{
  "n_layer": 11,
  "d_model": 160,
  "n_head": 2,
  "n_kv_head": 2,
  "head_dim": 64,
  "d_mlp": 512,
  "vocab_size": 8192,
  "activation": "gelu",
  "norm": "layernorm",
  "norm_place": "pre",
  "norm_eps": 1e-05,
  "positions": "alibi",
  "qk_norm": false,
  "attn_scale": 0.125,
  "bias": "all",
  "tie_embeddings": true,
  "parallel_block": false,
  "init": "normal",
  "init_std_qkv": 0.0395,
  "init_std_o": 0.00842,
  "init_std_up": 0.0395,
  "init_std_down": 0.00842,
  "optimizer": "adamw",
  "lr": 0.00145,
  "lr_mult_qkv": 0.5,
  "beta1": 0.95,
  "beta2": 0.95,
  "lr_head": 0.00708,
  "warmup_steps": 561,
  "schedule": "wsd",
  "decay_fraction": 0.865,
  "decay_shape": "linear",
  "final_lr_fraction": 0.1,
  "batch_tokens": 16384,
  "seq_len": 512,
  "doc_mask": false,
  "train_tokens": 159900000,
  "steps": 9760,
  "dataset": "wikipedia_en"
}
MLP neurons of a small language model. Each row is named by its layer, matrix (up: input weights; down: output weights) and neuron, and shows model dimensions 0-159. Each number is 128 + 24 x the weight over its row's rms, rounded and kept within 0 to 255. Numbers have three digits each.
After each neuron's rows, "fires in" lists the words (lower case) most often at its 100 highest values on Wikipedia text that the model never trained on. A number after a token or word is its count.

L5.up375:121143105140177136112083123131107146147085122050109135093122124147123133126190132112102128150127158131132133096099150147101131159133094131089148131142163105135136098113126081137159121093127125124129158110133111105164143091114127089138102145132122151090089153100133081092125123142148159121132142112130099137162140086087129160170065103114148131110170140123130164127126141112117130135157179161147098154095132094134170104131138152119126120162122105112127124095156139154122100123144124
L5.down375:116129163116119110119123136153089125128158107127121151181102160149120136138155113122114136098135168120064140132149122158152147138101117164136190103122140120127146113108118127150100102170128098106146118129116181084133115128143093133138086166148112124144127126118123096099109119131141129174169115149101122092115114116096117116077140141133108140098077123122137136083096134148122132105156121161124182063125134086111139132144134133150122123144129169139132122153169204130121154110105129
fires in: "a" 55, "1" 12, "3" 4

L6.up191:054110127126151141124120106150125149127124128117159128142107154107115090144126137111103141145135127162180099127149123143106118137081170145138115117143125110120099052103182103117130101157101105141123144131120106141161071132171115149110139143138119126131098147109141152087131157089132130151126127151119076139143077125113134112133113125127151097083155173161105130108106149185117139149086112131161117108131129126103116111100126151143151131147157131163137140122166111110079157171135120
L6.down191:120123112075187103126134128133133154143082117105074104138129120168134090116143101151159155101118151125116107148133095127113127105132097162149136161128122078152080134135130137149127120169183087160120131103128099117166174153147123112163141114151145113136116090103088131115092140159145150159174150150117123152149119134150129109131091130120092147137165090145118111111102096147105128121160105117099142104147108160134109100118134122151145077117104114113153173110152141163153110128122103
fires in: "a" 37, "and" 6, "his" 5, "leadbeater" 4, "reinbek" 4

L5.up482:154124117137134138126123167120098163123122125129141135151062126090102110118120111073093137092121150114134126125149102176124127138151135120166110100159093122160139101086077100105110181148146120127128119138155146096128137123135102124133148145163081089130149137101174099097133144142113154117137114088091139134119130113152141105103123139126110156202114129093086157155135140157142121136115140125054136121135124128138135109126098126129175155155108158145152162159154156140103122145133108
L5.down482:151150112173111155127077147130166146067150136100146140094133072126150131121099106125094153144158116176103155140143111128093143119102089121113163118127168125123134104134099090146144123126129126125109114146125139161124133143141137068107066121129150156144143127089130120109117133128157101150162095138137078141121139131092103068148099158144140152124151122086145140097090109122144134121129111111165145137145125131126124146146151105126110142132158099139161140132150204091125130144152158
fires in: "of" 100

L6.up126:129124119151165100133109135127092189145125122105102140113125097117131145123092122119124136118128139157151124095112120149133109177092080126103137114102110137137119102110100101130186122123103133116146154140102127119115107124103126123127158104167129154119082137112148091108164134122144155152115073069098145098174151121087123082135138134128133127161138123126149199170146110153121153141138169194120150156133125127161135140130156133138122151139095155111074148141119126131124125119143068
L6.down126:130093119124107100157167151152111144178100131147126116130149085120158133121163177141146166116114133172112112170118094134096129110094073121127096134100132099140091123145107132111092171142095125127108147121147125171138139143087129160187118141110149143134122061128106064136173100161155109128119123102147146149143112140106133098136121125151136129118110131115147094110146133100134129118121121189110163140156135116097115148139108165179124129115132150107110091143139118144110096135157129
fires in: "of" 21, "march" 9, "may" 8, "july" 7, "april" 6, "august" 5

L5.up391:124139150141164126137114096098103165099138116133108112151145123143085183135141101116170123136128040096154134130117123145088128123126157115091146136162134140157116156116136116129168109141121146148153133131079139090151168118093147138099124113110139127120086121131114113115175167136126117123135114102122131110124151122081090132140087118104156113138137149143099117162149110146109124139161137168108131173079121121153133165135177157128145112159095143127115159100130095182114172123123101
L5.down391:158100123068108096130090129159151094099098143141123202113116137098139144144134145135084119146141160161074118117118141098119139146102079124125104150152139179136110126136130106155116137154109115125116142160173159103129139135157141138153111143117141161125097120158133126122119157115135136144128101126121142156152092070115128099105131132124106132131124104127131165119081144171143149111112109184145132139173153131103124123119133152107087104067172130160112118153157146100123105138131161
fires in: "7" 21, "6" 17, "3" 17, "4" 15, "2" 10, "5" 9

L4.up233:139080119123131105110113103149104146131126141135128140156150168123097171127133121099107149150136167098144138115125116162142160121128131106143182099149074135147097151134137089124139127112113126156128152098085116174143153129104184184130147088119104116135118155133140113142155120132091148126105101152122122112092142140105111101119122168097148126100142101121110113122118149146140082150135109144140171096155118134143159070138170121130149118163119172157073115130181119117108107114177120
L4.down233:127095126122121167112120112177090101123160115101121117145168140143114138147123153165143165137112102114119088117148124153164121155122126148170141137139115158127104133109165082124121133112133074107156130138107127128147098151146108167131100137120106114096144092154063073121155135149102165140126107132074172119136128075108140140102123131136117138150102151125145140169162127140116092113120120134125154093126132122121121180140119089130138095179103165093173164118122126149134142086136108
fires in: "this" 46, "however" 14, "that" 5

L4.up86:103125108165133187133134103090122124133154137128090155093115150140148150112100141134074101117112149111142139090147123124141121134115139077162148111094102132171142125156134113141154167126090136156166118149091137138099087119122113147109095121103121129133180151133118092112137175092095142124087091133114133101116134097130119090129128089157150133111108104155147159165084130155170145141137152171175104113120125153139147141109134114149102163143132125148109161143124129126075161150151107
L4.down86:147125176170113156157106076098122118112170147106121145123152162124128127148112150143096085117134115130139157142120128118167124119120154137150141148115114126125110129134128175138121150145121154177107110084158095141102110096112166094109127119134194090145168113162102093125101133096154102109102121143094128141148198120172113121141110134105104164145121116118158098102151112147093136101092103151113141116120104104132139109122122086109108160145140106122116149157145100155139163099166113
fires in: "18" 17, "17" 12, "19" 8, "15" 8, "16" 7, "20" 5

L2.up445:100097140123132151126159142099177146115111121126157134152137169101128096171140144142121146084123117107131148121141147142173126125135094130130112129132084181125143146152117146094119168130149127126113121094098081115108148151110146162122118116104142119093143172143132058105118104129118169134132083112166119154146124111145114134162140131085120114121128086141103176131146165155117069120102172150139097120153193128157135107106164131151120125158084154111110113121142140131094143138114120
L2.down445:126104137129136118131142123126132131131185126106114091177098130079138113160127169115147133111069150110107137139110131146192095155125120128111108110135101201127129105192060165131093138158161126123105132103170153108131104134115119105145159113093148121081157141110193164123128144133151131150098125098108147126123129115131104077117108118108128143144109138152129130134117085133095128144100123137134099137099129144146132139147128164152112104118135159141118141151136166118131116079131126
fires in: "said" 17, "described" 12, "considered" 9, "allows" 8, "allowing" 7